From a checkpoint of a small transformer trained on Wikipedia.
Size: width 384, 12 heads of 32, vocabulary 16384.
MLP neurons of a small language model. Each row is named by its layer, matrix (up: input weights; down: output weights) and neuron, and shows model dimensions 0-127. Each number is 128 + 24 x the weight over its row's rms, rounded and kept within 0 to 255. Numbers have three digits each.
A block is one neuron, or neurons of one layer that tend to fire together. After each block is what it responds to, as a language model described it from the Wikipedia text at the highest values.

L5.up489:120118157127139155157134167114086115130134127097109159138097080143100078111125122130104149086094128086177117118156137167125142101121134115134148130141171118155094106094121124112128116144094123159155116112140097142113132127098130136104142094148145171142109139151108104135125105127168113146145152123112125116138123123145143119075140115073146082145126131127103172148099132147137128113127
L5.down489:152141108118126127118136090148095100118144133102140117132168121097137089129169106107118153143145117162126155095156114113161109146137139140136085168087090142149153132152152130143132122128115134156062154113147179141104122139106133118127123136099128107140135110135116133113132125120121155102109147140102150140120105141076122173159145159144091152135122131113129131140120091076138118133129
Responds to: Collective or grouping nouns ending a noun phrase, often after the or a name, such as family, series, number, group, population.

L3.up730:114110108124132140126106102128134128154127069127121114169134113130092137154111148120116143170150129142089129133140133120137086153106125112128130103135161094093162146131131107125147081129131124161082168104130110163120135091153099143112127154156113087136131109154137108159109150179126136090144151098121133140122126154137157173119129136111136107112119114109112190106133134091121147148137
L3.down730:103131129111118127131133154125114160161131163092140133115128139162116147135149119113120141108084121113177142102152106159109131131135116153153175133126126142137181145152102104159132109142163167117130156119168140083166109188114110123136116139108144169119133134111091134146121141130160119131126068116141096168130124082122119103155156151085147104049065143129113099117108113082076107110141
L3.up994:132134108106113133099130076094151173143125107135113133178146105149158147136161135138111119216099125117154118120154092104138129104085153142107136069118157101099125147135111120114100103129141116115136159117129082169057138103121119095094119126155111128132142123157139138135116119160084139133090121132142110155124171107134159178089148108135092126086153131155146168127146119117167119130120
L3.down994:138109150125078128133137144137101166156151131124124194090147135124150120081158109175094122147087125115115129165137163135129146143090115092148131138148123092136102145083117068171117164165116154144099154122184181120133155166136127137142131096128089131098149126113140121141094099132152114081128118158114132146102111177141129103141131171115113121067144180139124097148135118085149148150144
L3.up1091:124167154124116102142125132137123137114106093111120157120130152122159195138159132106132117128120123117069119108105092113094108155105165103174091110123136075156134158093172096118149118133129128147139172067140122127115131128134125083129151121124168128126168126159127129119136114112136113107080133119157122132091195080092131131136141108115139086098154128124117181141119134148144134085123
L3.down1091:141135121140120147112134157122137161093143160114149108131141119136142123127120121135096112172132113092204148170148150136125149107068089200076154119088126074149151130119132142134141126166132107138149090138136184126112135150157173139147134124156130147140112127117128136145180162146108159115124121184115139116134094133163136105170098113138146120111107195132110105090131080105134116127149
L3.up1333:131139137123157116083150107120096131128135122107118131159135167120101163153153106170143065163130138122099114112139115150095145163134152130168084149132138134121111146130138141166153158139096110161118145114068139184123146136115123123132133088106110097125097156170135149148136140125136124132062134094139134092134163159135170128142142160115127118132133128086137138134156153101116124148153
L3.down1333:112128148137106151121135117109107144113110108146160138119120131160123108100170070112088163094135124127160191153094141126183135084146159087112121074080140120119112102107116117137131131114132140159138083117185165095144143128131178164134120173127146134131172137122118112106173141104151158121145107149118139145143088171096111087124088102141135128134112176122126134107145110133100136112101
Responds to: Single capital-letter first pieces of a split name or title word, often after a table pipe, list dash or "the", such as G in Gone Girl, Gail, Gruber, L in Lovers, M in Manning.

L5.up180:130085106147125102132135140100101165106103104120125125105064116111112108111128136123112152115121130117137100139147127121122182116137118148138124172147136148121099139081137111133099171101137125178159123098075098121117147143125161118184136096140108178132121144153161121169139130106148139166134128155115137116155140110095114094107172124118173158135151117146130137109117180127137107155104
L5.down180:125129166090126130132159074119108134122147147126123110135166192112133136153122138108138163159146116110099174138094127093136105142163125161106120144106135155132129151098141150169134127130108138096166137138153122126134097112123137158191146140056145113112121139157127102122141125117097112169118117112097142117146134103156095136127097124129108136122149088091107110120146148122118136118102
Responds to: Fires on the token right after a proper name or code: " was" following a subject (the SUNWW was), mid-name pieces (Gurdwara, Bonnett), and digit chunks in catalog numbers or ISBNs.

L6.up130:109165102125114131075135100119130127164151101131119114122131173144119111135064166179149123113160118137154138154122139126141103125091128106136106121136123125141157127128157139142109121134127121171069132120135162145095195139118108118130096122167107136120135098116118104118094165181100111125125134148108149168143151134122125128104106139091148095190135140071101129130097110142136096116105
L6.down130:131134133156170135132100171087108109113153106124109123172108123107179112098174149081107128158112088128087122143159152093104140107145110107122119159108141127165120091123100111175112147146137123129091079132138172133125131069115114120125106146104141075119132137129204106118135120140114147164124117165100108135115135110124137140167134139109124083109141090103126090125162127107148144136143
L6.up996:168161118103159169066108147146082183149142102139105134159110135125113160123095151141102074169107123155166110169151134124144110146112147102111170148119145113128160153115104136139146091114138110101081137122106121155129153127079094122071120166152141145121131143132098095114122152193102150116123146128123092127126103135150167133156089155145142156102133142086105131084130096118146128091125
L6.down996:131125145088142123160114126126115121116141153113150186151132120146147117080145185144116130115105137116148177105141144106111117127109104098113137163115092135127133104114136156160138092131152138146131098114115128137137141129121142120137145155114112107137127128164212172117160121137173112107125123147073145146142144126143126150131167154130077111081150132152112143165125124151149106147145
L6.up1256:087187108124105120135116103103112132135191122169149114136110135154133136132098148159126090145151135105110124152128083145149125113107163100147169117131101131143143124130121115089093106129110155103175220186125117109092121118149074123129130156102154109116132171117094141146101131120137155094095113112113146135138148102118136165144124137149093130175131114140063143108154073105114137063106
L6.down1256:137098115135134152140116090138103113138136140051116150166189117123154134081148136153133141112155116134148136127152111121097136150143095125150145125080129160110123106105114090136088151098159108142126061119091143140132152146102184121145135099109156125190093126153094159123134113140107104148171092146141149137127105155149087141151103138151127125074078117150093156129114160162172140182129
L6.up1301:148162125103136135110120122110101146160115137160132102188116159138103128138114146157104128131138169139146129096165145124136114134105150185103080073138126138133147128166108111133111141093075156112131130136164081125112130130155147113101158117161116136106142127139125098139113177160176120122154131117135142130125139128150125162113094136111129157135108155054120130119167137084125106090123
L6.down1301:136136110122130160104068142170102140132136073148101127114162145123116146122120091110165156134126120133106128154148154077103120148155106101117168163060117113110077105140117097119170125133188143142139130133112140122118147117114102101137127130113107120150159114114168179126124075165138108160105088128109128151145127097141149135149138173113126126139153113184152099106126116116100122124155
Responds to: First sub-word piece of a split word or proper name, most often G or g, as in G+one Girl, G+ymnastics, G+roningen, Gr+umman.

L3.up710:108116156129140125126133132157097128125110123094135121157109112135153124118124121107087130117091134110149150125128152117125185074138082100104121071148181135130121108102131150120130086114143140120148132121158129105127135135128127109119141152149111132183076142143115123096155098140120074107124122113090119103127155140112146139115096150100123126076102136103127142131110158154156154153119
L3.down710:107157159139092101141112120126158076130115136110108122137168124113118156109132107105122131121129119144069089146161159145117082129140161152138153148077144115160110127096120120125114099127080171129104089129095100174107137118113132125116126118118148118186167100135086125107110126140104152139157206156085150142115091118111139128129139148152137141115134125118162156129128135120120145155118
L3.up890:110105141126132157144107151135118103116106113105147098169163105149157116137118118065116155135059158084140160170112160084160176106167110083147174074167133087122148139118120102150128083130122091152111138100152100143138115097100130133121141100169105167153117139122114124149159151146104137136108125126130118097132156157089116127091090116126151132127109138119138178117119114120147125146116
L3.down890:135111126174077123127135122134181139116079116116111157131143117123141111113128142131110144105098127126164061097170123161129111100124094145119115151107137138135118145112142144129124129101102154099143146110132120137122103124109137095134112069112117141192130134120125123121119119134130150164137121104120093137126105148127080166124123137153139148148132148153165137116086105129129137152111
L3.up919:109122149081162175148143113085104144150134118133149137142129168157068103134163163154111121097124128129154107156148113134121104101147135098152162116166155070103135157113092083116123108144120100107100110091131095122129123126131132099090156110192166163128144122120139165112119087116106140134125111170122107079188138154121141124099112128134122123110088097105109144153115119075136106133120
L3.down919:122075123140115117092109165145136103160080118127072138101145092078167113142123112109141108150159136078164140169157174160142119143143106163113085137121123127156112143142138101151086171143129134123099148143128118100126135131123141106076136181152145122148150108147128123133118155122125170137126121177101101136123111137080093111114124127186166103128150176154151143154112113130132142132105
L3.up1418:094151133110144118125132128127117124125135128139155104150136103143152145130102127098096108169120114112115148145155154143135142103163125103135207115129123109107108160156120122150136100137111154106145168101116112132134124139157117086099146093190165178106090155155099128143105144164113136116156147128127146059143142139100119155126130108151146097089121178100111147110099103147136120161081
L3.down1418:113133160146076087084139123134163157107140111084133151143119162148105131102177113139147144129117132117136162121075157140129068096112117116153072104123121113176130119091103129088148087141120123132128155115150143129104103106156104164137103139166109127164157139083103127137121115112134186130203145120156114159117091118097170122123115134111152169105125148109155132162170116159126166166122
Responds to: Head nouns ending a noun phrase that name organizations or extended undertakings (campaign, season, series, company, program), occasionally a year like 1921.

L6.up62:147155139128164125086129127073128159157091103136098102098083102122175105108124093125093104097099117105148126142113122148104134100134155088170113123166146115154112122133118089162115131121141140101098153113139116139123124166149140085138128136109090129126135131140174134124120134090115168197066101137135139088091158095077139159131155122107142137130127158156110138125138157153134178152059
L6.down62:140138187099096089148151145173139164103139191141151110119180115162141100157150132157104133122138137092077123090139075102131136144129197159102160131110101116038155131145148083096123118145079168149146084118099126159128142105115125108127187128102113130135145120147117132150185111121137119108162144121187096092154097114139172116130144113162146095102189118100140114121143115169079111131119
L6.up330:155108125143147196138125169103097121118126102138133189133111086133178106114122142144104164145100102125090128194122157165133133124081127110116140127141138130055101102114154142115104143148124106166093149118116141084142137166132139137107134141179117112068114145152128106125140121167144096128110133130132099118159116174148150156109100141102115130130134118137148123109120105151148066117141
L6.down330:132140169101128115157165139105138097162140147111119109121168172113134113123174114159115168144189159125143144101158147115160139101180126116114123109148097162156130114106136153142130085105180120138151146104164136130126089154116128131149141112156101151111109108115105136127150131130123150137183181142117118115116155139114159156114110137162116142129156113165105140073087059168144147137134
L6.up710:128169087120132134105107147082090167137160140189128107096151138113120106138116100090137123123158120120129084124125121111094125121082130104148100141122126068122098100134105112122110109145132112123118163127105152139137136194112132137110142119150099109124124121118145135148150157146107141091115128125158158110146155106144118136150146101089099137122120163140125152114099183120119102130105
L6.down710:117134131131133140142118137107133180133133163123115116119123145114091177184138151132126132100116107124121191190079111116138151155142157127100164126137152145155129123127117092161150120138129142162118082120061121150143107129114129149104119127189053154140145114149106127138135139149063162099116102118100100128132117135128127120092103124148161078109142129111148173151114101117131157128141
L6.up1139:119093088122138144155124154104118122146071071155138138109109119126121078112142151050103123132123110092147103158094112138112124141140087064142147118099137062105132154138144108111099113124138118144071135126126140105130125188104125121126132133195155111136142121175115128161141124114124117114145121180155174108146139115098120132158116148139158120132136144083133137148107125105227142141089
L6.down1139:077118151147119091133123111153167158123135093140111114149128067142101123200127109133109122157155078117142163106117144096124130123120102133131103137156160154093131147105139166146097115101153104152185137160121137140130112129068100157145123142145149144140139122104086146126162168165176160136188105123116115154111142149138105131122141106127167086126151139148127144108108122118105162120170
Responds to: Inner pieces of multi-token proper names and abbreviations, mostly the first period in "U.S.", also parts like Caucas-us, Smur-f-s, and year digits "18|07".

L5.up1098:114164133123107116133125120096133109162116122115134121179156152196133166160121122141103104160126129108117121134107149112146110134135126117110126105115164096117152143146148094150121134129100127104130128114133118150076146137118080118168146123133126122148155129110177116118147091094128146106092104093084140105148136131136138124138116167143156097106140146091181123140130110102119143054126
L5.down1098:127129157114140155119109140093140134160142147113129142128135117162141174113151121095092108108143140120152157193134129122146130123143132124141153115104139140072126113091115151136123127113151128129160073078164155175165145142157149123159107194144126141131132117137133093130135090141126127153138109116117180106128122128130143086158109194176108163074072127137143135105123092125149118131146
Responds to: A lone capital-letter token beginning a new word, often a proper name, after a table pipe, comma or article, e.g. G(inga), C(RAN), S(ivasagar).

L3.up102:169133103109156158150135138153116098106158149170136142083113148137125121127134115180121130132139191117113115086126112122083184138110121145136163117158146126096112092152090113114182116170147096147111119122098125166110097090109118125099120122179072115127130141136138120156122170108162120108107096132080169157155139165133129134125118132129158153090102135149141118106095160159154134164135
L3.down102:120124102121163146087145094130122107137081132103163147055100108109118097114128106155170137099142107119206175117109144156147115113126076156149151156121147135118111159154120121162146132132113143133125167125101052081123137127134081128111137128123172137114160128085192147160138094140135177149102157114100138124147132123122105137106135140121107151112141105111097135094131114124124135124113
L3.up182:107139111135154128159134132082097127114125108128154128131149125087104106135153170136117140114108146147110134129125122068135134104139122106130126059159149144123126085107147132143132101156158102171141139146075119145122112098134145139135150111191099151118095148085119091153120154129123127109106129197102152113115134147101149120128174133108158137143106131102114117118168117151140140146104
L3.down182:109126142121119139107153143088131135109121149132123130122139152120155069122140101155118111094173115145138126114144134184109101143139151146145122125090133117110120155101127107122121114123081154095082106090141133092141151125129095114149119168112141117175140123127081113115108096118101123138139119126175112153146152144101127137151140142134129161110180095065141116129110154105152139153144
L3.up309:127135130112141137109138137107087137107156131150152115126107146079130111170122111102092151129140115147180113114140113080129183155127139131167120101166138161095106105140092117154155128133113141131151111115133108120149101144144158135144152136144117196114142165115125092124158156095172120118133138151097152097124165138106155105122163177140125081089130130070121135122131095141103177116169
L3.down309:106135125164127088128141136134128097142149165111139117137156113116117075118133146120142113106160140130148125117157106168126110150128125080146108147108141136130116115097151113148154129167103114135101103104117111183153153122152093129160142148125145089142151124098060108108139116150094115137125168125117121131130135113112115096139145120159125164109186126115125114135133147111134145134065
L3.up952:141086140121121153086144171097065113120097129113123104109136114088105116115164145110138148132170148110121124117114077126123165171116164118138144157129138100150141110105153110115100135129142104128173141149103054124106147142090131127154143126136124181149116151142113127110175086110114110139120148152116113097109150120145143134114154135150130151137116085098105125100168114133102168125167
L3.down952:140147134147140077126130132108111119119090133106146144147150133092123100132118139133121138068113099123111098096123107147099133130112127154120153129057120119109165132112112168124175163123125138125150069092101100184160094166152146116153112120119124140159154142110109118126157130158100144120152150100149134119130132139176118138152104124158103113125140107085107103144169128132133145137116
Responds to: Award-table result cells (Nominated, Won), years after "in" or dates, place names (York, Taiwan), object pronouns (him), and mid-name word pieces (enn).

L6.up52:144129085083096145104136155136147134105081129184128116106136112111115150129132123121120144149090142124102117092122128112145181107133154123099120114126126149097082086124118134115116122163137137091114169146118089137103179129136168144158121097166168133121118141167076095125136183139162138142127134155086125111161145130128152116111151164179151188142122126137085137136104169128152127130131
L6.down52:097076127128167141130129113165140138124183111156169144110121125125119118124142116132113159114098116137154112161093133124130075155161135163151165126108118104153137141085146151114167161154108153147138123141129111097109145132115103126133067130108103133138122116133122192157119156144075119107121100155123126110125151110117092142102103113135074106103131113104148132125133150147145136124127
L6.up365:132132125084136102081139123133104121123111112123128124110196098129138174126152144107151112119128170126094126133139087119116155145145150132142143113114106180096024135108112135136153141117163145111137149165115066106092139148129144145127146121113125133118130159142136114128163105148162117136116118118102109091109150169123139128135169132132075156156121124166091151137102136116141189117116
L6.down365:123095080176125131138132101161131074136108138115179104121149140154119144089128118188134143135142144137156094108134103154119108103136143116153107103089114118115128122146132139111145156116107127067168137133132139097144149097130103100135108071139128142148113136120159116132116147107090114175152183120156130098144106147100096100093142141193082117121140169101139132110084097142166135084136
L6.up608:142119095148118110153114126119104129095125134087139161103168155095079080170155133135144130097142153143172102148125121110162146168121126164137125105155094119103064151130145155197131132091100115089127158163108112122143169110110154132132129117140109137108072137120155110091143166156154128109102131129066156132151117156087153116128154150135147117141101128127064159144128127123166141127105
L6.down608:109107134145089110077137108165091130115133168131114135094153136159122177145136107102135098107173108120139120138164144112104112137123135116138143165133124169144113141142109154130149157148141140126128081160115145169112109114099092128167178157114112086157143148131166120149125143166091119135092102129114119120105122112093112109133139108168118131064094076117144133143116163165134168123132
L6.up1114:162058065136134148144111127120086160154106126141139122098157111145099114124139138169139165091130076092117076175138096097159178125122104137126152130187133138112038153151113145166151145113137115122141109125102106094088150159135147143116118110139129158130089159160139122097145123135145125178114136132084110111083111110106111147122156101138132147164093098134111159150113113135143139114093
L6.down1114:117121093154115160109099101145113127120114152126149190146165120082172157145154112114145120131125093168105099128115158165154119110137113133134098172127154160141140159110108173164146165097118127113119132084132137080117104149085132145143097145099101111151099147109160164156106128163134114137146155108106109130121122117122109099108144121159141074100122109163150109097105109133140191089107
Responds to: Word pieces that finish or continue a multi-token personal name, mostly surnames in credit lists, sports tables and results, e.g. Feld-man, Wahl-berg, Carl-son.